{
  "n_kv_head": 10,
  "activation": "tanh_gelu",
  "norm": "layernorm",
  "qk_norm": false,
  "attn_scale": 0.125,
  "init": "normal",
  "init_std_qkv": 0.0262,
  "init_std_up": 0.0262,
  "lr": 0.000205,
  "weight_decay": 0.79,
  "lr_head": 0.00414,
  "grad_clip": 2.0,
  "warmup_steps": 473,
  "final_lr_fraction": 0.1,
  "batch_tokens": [32768, 65536]
}
MLP neurons of a small language model. Each row is named by its layer, matrix (down: output weights) and neuron, and shows model dimensions 426-617. Each number is 128 + 24 x the weight over its row's rms, rounded and kept within 0 to 255. Numbers have three digits each.
A block is one neuron, or neurons of one layer that tend to fire together. After each block is what it responds to, as a language model described it from the Wikipedia text at the highest values.

L5.down43:125127107139093114137124170119116118091119179100125145155128142141114132112127133144107128108156094129125148156116147135145106109135177121157117101109167126153096156149121121109127110163117128128103151093117142098121131116125124151160115122117081153078139141155133128115120163129110122117150130112135119121154130138116119156129106203093112158126104096150082143080118136071170202097138119156153104136168109143089169136144092145121126103113166136125096110190122142174126140128103117112128190091122136099136139146127130112132152168114164139107160154184140109138118101129130121150
L5.down55:147127070164145149107151150103155082100103149175113119151105124164100124087133102159105088156142130130087131123114119141165122077097098178108140115154124136089136161132112170131152162110077145156125143084139123147132146146127119160132104162167161172151121137131089153092183116165088109137103098142187139129116164096108143129137160132119126118145173160133119120110161134125164146111134107108150116131138141151151145139138141108109104144130074126133101164167118140183145109160075108115119097129133117110099147139141124132092134139224143094108105114152167128150102150093113111131
L5.down273:111148093117148160121134139094122116125171120115104121077141130094093115120128131134102089132134148122104102147128052107176125090115131111132095127155112111133167105149143142077141134112132145170136176136174116103136102125109173178127135150148147140144135127132113144161152146112121113097129152152159134123147129133107135123182115135123135109078098138112123117156154163071120147083146157157190140131164142095177092124113103134144112129176120136164139136116131135164176131117109100103125131084125124112106130124175158125131143082131190120112150167118130140122136108127102121090
L5.down402:127184113168144121136123124101159145134123136110125125129129140121133116146136164058129156115115100142122126138146148136134072111099103093158159162111133121141126096111158125174112133144108144153128100124175087099109131098113130111139150122149151095127114132106132121141112126116155137128098139145122134149161102145113084187109065158123090117172127114152090112154130187126103121104148154137120145140104123129055125156102142158111110141135097158160142156096191116153154093145166130122076094102152175154171129147176143127108130095107139103094099141120119097133108121125127123105
L5.down474:138165090163146095106100126081165087136063127115125105125136160142131084111077124152130099134096120128146134083144096126136123121153090127139179101065116133118149101191159132134096122115117107184149098169120134202110156147085116132104130160120135148131147133092165165143134122125160151136125121180120128122150133137075158171101144130127141096132144092076141135122137107105106125092146110146154151102116138114164125142150129089143119175124123135160111106138109112129148121152132155135196142109146086119137089135133160131143157119140147139103151131126107153129146173141098111124
L5.down679:140127120126176138118146125089182130154108126143126146134098126113136136118199123148086117115122109095122098144118125130145137096129095164171150152172124123183143104163109082117107141172170161142123161120175145148100126093108133133160131168161170131158140128147116135110129100143142139092147128099144138122122097110119111140154185142177100127131117069091130143124151154136126129111137128106086146116124127152088145158125124142125134112129126102140107107173114149094151133147140118158131104174083102124131170129132157157136109129160125114121128089162133093155131171071121132162
L5.down1127:104115118145147148111123129139122142143134120128158083097161132083140139134108097116113107133100102149165147143096156184116109127119119137139126081118104144108128161128123178108124110111147115150145151075133108124131111115137120141131114100113138111101136119142135085198116141126117130098133150103127122141137127124163176135125138151164103104141079118121126132114129067115163147099098098122100139115106139145125175167144082108110124105144090157103169147146109099093120109145115133111141116132107133116112129142159178109143136133082163145122138130138151113119137115093174136121
L5.down1205:109125103132161147123152132097125132151143137125080148101140210151121135143149170092141123133122071111117108153120154109094134103100157121148150141098146092165151137139143091080105161089104102113128177133107129129124094155164148131105134109081105087094148154140138115128131138125156107136145157114108153151138085136155066146158135101124126123109072124126137147132110126143036127149133146141149109114145128146183119173107153147083107092123093142109131097071160062135129071136175129133137109143098091129106133128139161137110161114113162123124123090149162130141165136135115140113
Responds to: Set-phrase connector tokens

L3.down521:145104122092130139137107110085124143125152135148160163088153112104122152111182129158157119122122145141121116116133146120112172123106156114111140103130163101158130099115139130128086101125132070178122116123147164135116139103164080131128149129104125163114141101140083120158107141187141129137119156137165106148144187129132101119099091140115099098120137115100123074115103173073097136095131152131129099097117125115103158114109144149129114127150110161110116084095103114116127120164148175138125115139150171117143070108131070134111125126163121132114139105134161125126094140159098120157
L3.down646:133132104140175139135130125133139129122124118091145132132143097148128156110117079170125141132141115128098104100175133138158126074163100092127118114143102115129137123124148152117121126140131095169171132138159127174026117113135103111137124142117159124114137092100128140142128130154120144108106146122183102110128145138156138097118117162121089125113155077126139091167108169137099134120126144151123113127136145174135132115106128212110103122118104118128098094158139123111139130142094130137086125133155113146163123145129135161099119148110114142134170123130124156100114124154117115102
L3.down751:148139130150166112115145145150135119069111112098110130127133144142149105157159118161141119140156097092122164147120140109116174133111168157124131096124155163128137106121115134114171133130094130101151124120168131110129137110145121130147049164105110133138154119097113200102156129149154101167147144194170159119132071121143162120094145112158109137119143144118144125158144166122071127114094153126196104101112157138148141093122104123113145097118083128138125090128134167112114135158123175132123101076143145090118151112141130124100155117113127102136163147114155108097133126114155141169
L3.down771:148124118077132139127143129097085109131104141117148146105164145119093134159153119126157151112128137133144108102115105149119128182117145157120153113141131111113116168105159190148122113049139159155110141139099159150137118153119121105114129142088111115139122111102140141177193136151131114139131106105136108124183137129182134116144047158093108122135122125052134094131080140108139137093182128088151139137149140086097113130122143156109133097101120116175108126124139170159132100149060159123111107103135140141113127115127141115122140112125108116133115099113123095135110137156120148114
Responds to: Of in titles

L2.down268:134137163160118125140173061125112133098141141123119113145136092175151090128116090131128147119101106156136104180095132129111188092128119155121108182141107110139092142103148162134117075190103158085075140115116119134099130145116096094096133136134160113117125139144116125132138145121132157128105151115130103144117155112153165139079161103117121115119094107163123083123152130128128139164126128127145075096122123094123144163120152139099115112131136154132091129140085151116132100139133107147162113131135111109142124088140138136124121160204128135114089113106146107121152118102141150133
L2.down934:119101162110130142160160138121115129119127151077155164130143137110158149175113139151151150128103118106109119171180123167141106126126133104114158152136136157085142179096149072146079084125109118149112132135132131121087092160160115125108136135127119094125124117131124095153134132063151121086105133131163102079125151121108129110131141108134129117156097133110133101164107113118131121160122151063131122106105127120155111151107112166072101150132129147100138112098127126094141110131105078133111124135184147131088117110117126134122111147158132154119101092125107108157134113146136138141
Responds to: Abstract process nouns

L3.down318:133138141168115139167113108149121135104096119174085149134129087143139099160093093110133180121148114123127088118122103142122145132134119128091098142168218114130113112077130163133150119169145143069152160153120175092093165121185144155089073069133121151119115126119097166171116142132147136147106139127167101131105120106129118148089081165115126135120118127137120150129164113163156136135171074131145117132079120113158109142152131112156116112120102158150141126114150150154144110150087117133128135121160077166084162142105130134128150137150121127128135143154149113111117121119140142113
L3.down444:136102136109134147120185092118105135111108144132093134104166104128144056144110124131095111137127124153121070176093150136117155099120128127059114167129143056154121125118133133146081112158133111128039157129142109114075101168126107157112124125116078151133125138137095131137125136163143146134134152088168110122166175128133128161106156128128174148090092115162121128117137125111126121123170135160156094106142131104113134148138160135106147126121114121107093138162108168124129114158125096141140107134127115144108142063131112146146125163173118129099075126122131128138130128132144117124
L3.down453:132110137114117143118124106113146129174148134121154119121142086136143146130128132149145062127124105167141162158119138113128139123112134153127115150114128091111138126099146122126087078144100101130109127109117146162125115124128091105146185152112116149107132139136113145179106119116114183107089185146151115138095157113178126120122138170123140116113072068148127115139157135101129138120137136073118106158131117143102148122168158152110154116144108143105095092151085135118118111109139150152184124095142142106160122131099147096154121129164099102089123074109147159078080114137157166098
L3.down1052:128139132128148134111174116132160126159177107075129118102122097128167101133128139135138087110103133136159142115103154107123138120089173100123181150172133097077157143122149123130112040148147103114053125116105138100089138138094089151148130150130108156115130136080093150150103118150110154116105177143159099097132157153142084130146170146145145091134073143132140123133102175157141127045132140116123123091142121151123153119156152137140133124116157154098148131142106103127111134128138110113109136122139118128101109131149144116132134130168105129095094109138131112168074125129149127099
Responds to: Abstract noun heads

L5.down39:121172174120135120135132116115144099132154181144157117148148157116130153100114107096099162146106082136104157094138136103181113123134152126144118131146134178159118152155144131117117111084091154146167106119143133181122128125164153108129100110112154077149127160141115122140160127111162130120131144209120146113110123121093142104146171109114136096118149156085155165116105134142117138109140160096109139118127108141144126141100104105126130130145126127105174072127140097114175113157130111120090137147167130090101098158152151130113143115117175085120107143086101142089160136140132110138
L5.down61:115131137111138108091085169142139111128138114136109122109124116136103138161150159115169135111075162123103125106126150117200121112119151119133111125136090143096114137073141117125122112125090122149148106143107121126167105127097143101079121161111152066133116066106142119165138149110147116113113135180103142165112110180167120147110115127185135090131073145116109140157117156084093135113147196105148149134125115120149080124101119151135155139135121125172148126096145122102183155136146125135128117071160142124121126171120150145107141122099103154117105160109108139112145098144148126144
L5.down115:113154151114151100169116105176132103107121121128098078148128127151114156118135130102100152153145135104145132141108172118103108135096168176121133145143125138130099149159116143171117148121077163134143145133124126143115154136140143148121095112121187083163133143120124116154122136117162163128128125157138119096119074138116155147126141116161133120116122174154127149179110117100087111149116150119137171104122130083135181140078131110119081140148144118101165096160169097130159158117089137162134122148104142110149134153158125093124145133113137108105132108147130089136146078145137164117
L5.down142:104104139048109162101114121142115129095146104126115112101151082128114138157135141160129121102140153131123127102133133148106111140094199105122127120173108144151098122139125117119118119149108116132117149098120123137107160128098104121115136111149120134151124095112124138093122116140120180082126126090147146160078147131113129153135125150096114090107136118142072124123082127145103123128138130157117115109125113152151141133085111119126095169134133106091109129156105126146129157098098132129134151105137153166125169104153134105095094125113128149158125134135129163106112139132143124174
L5.down618:139115144112128145142083058120164121146117139095080095118127138111148175166142140136138077103120111119098132109136144089142137130122095151150165139140136146162112192146151112146104119118110124144145118149137177099126135129141130126139156143138143107142138091104072113133127110114109098133135131120103098109121108130149133131129131137156078124145087129165098174191133142089120138067143118134161144124118151098110142118098156161096139128122127119127107136131139079127146162098147142082168108067136144158147165164116088166159151134103115114134143144158123093112148091158145114094
L5.down841:117135156072128126111103127127113088088150133118133138097117092123132152111104135140122146116143176134138122113135145135105138117115153134142157165171101151137094084139124125155109130105133138127109126147132146131149161154127114128118127100154134140130134107130127133140150132137101170091136153090126092139126172095137142150108114106146120127063148106142143111137104143158089141151164122167082113137162126106114170120149082088172134166153135090157123105118117104131166129083100098156122209163111093109186142150152156089101138109123099142136132102105078146153113095153147159162
L5.down950:117138132154093130138119124152084125098130174118158101111130113143107131125085151136136165148115145130138122123117121116131139066106153160096167177132122105089089150115119091112158109128125105156139142129140178135207115142127101131116146103105215111131149144136125109167135154178113140136138077129116144163126136132142115135167158142116131082070120142139147087107171145047165116135126123096099116128155099120163147118115144127112131114134130124108125126134052126111131108114147134145152100126145144113138154117118150094098130117142119113126101148111117089089146127151121138106
L5.down1158:131152169111132172065117132089140118145150171095137184106117173127112140081109085138141107133098067120120145144142092057135141086128075121155132184115150134135149153122161096140091106146080157144138158131112157137097084123182092156122098119122171139113146151141117088077120127133116098116144133128074101116141177134116131099121174137117156105117108119105121149088139116110139140134129106086140125110153126116095132130135159146083122135150120121142145150149083125134160137141155143125146080093132141115134092131104108121104145148139171120148119169119096141092145105120128147101
Responds to: Word after "the"

L2.down704:114154115147168139120135114131125147092096104108110120113135152140107110097109133105143118127088138142146173127095153158116143139131102132135116190126149144159110118090098175123119117158131167127118132095136150128035162167173106153091102084085129170126150135132139156170154126117119101108149153117162124151119102110137130077116134127126121133146081161116129139122192093121121139125094077150134144141149138118111150158149126112152112129144094135155152160167150141097134126097115148133138120140118103132125141130128124100135159132118136148114149136097103147116113141136108155104
L2.down764:135095109127175130135143136135176131138090154143142139148122131127139135087152105130104123108091150133126144139109124104195153108113124152126141135146139129134126123087160097155153106141165113130189125102146120154032127130144124129137097120122134166115134132112058135169122143119111105088102157166135154139132137126122136093096138157159143124163078158094140161129144128130151146121095094170158152144115151141120150120139146151107182129113133127104106102156127136117126123132110091129163143143193126107124135171111131138175135123181131148126115154129101129109107128123137203113
Responds to: Sports ordinal/ranking modifiers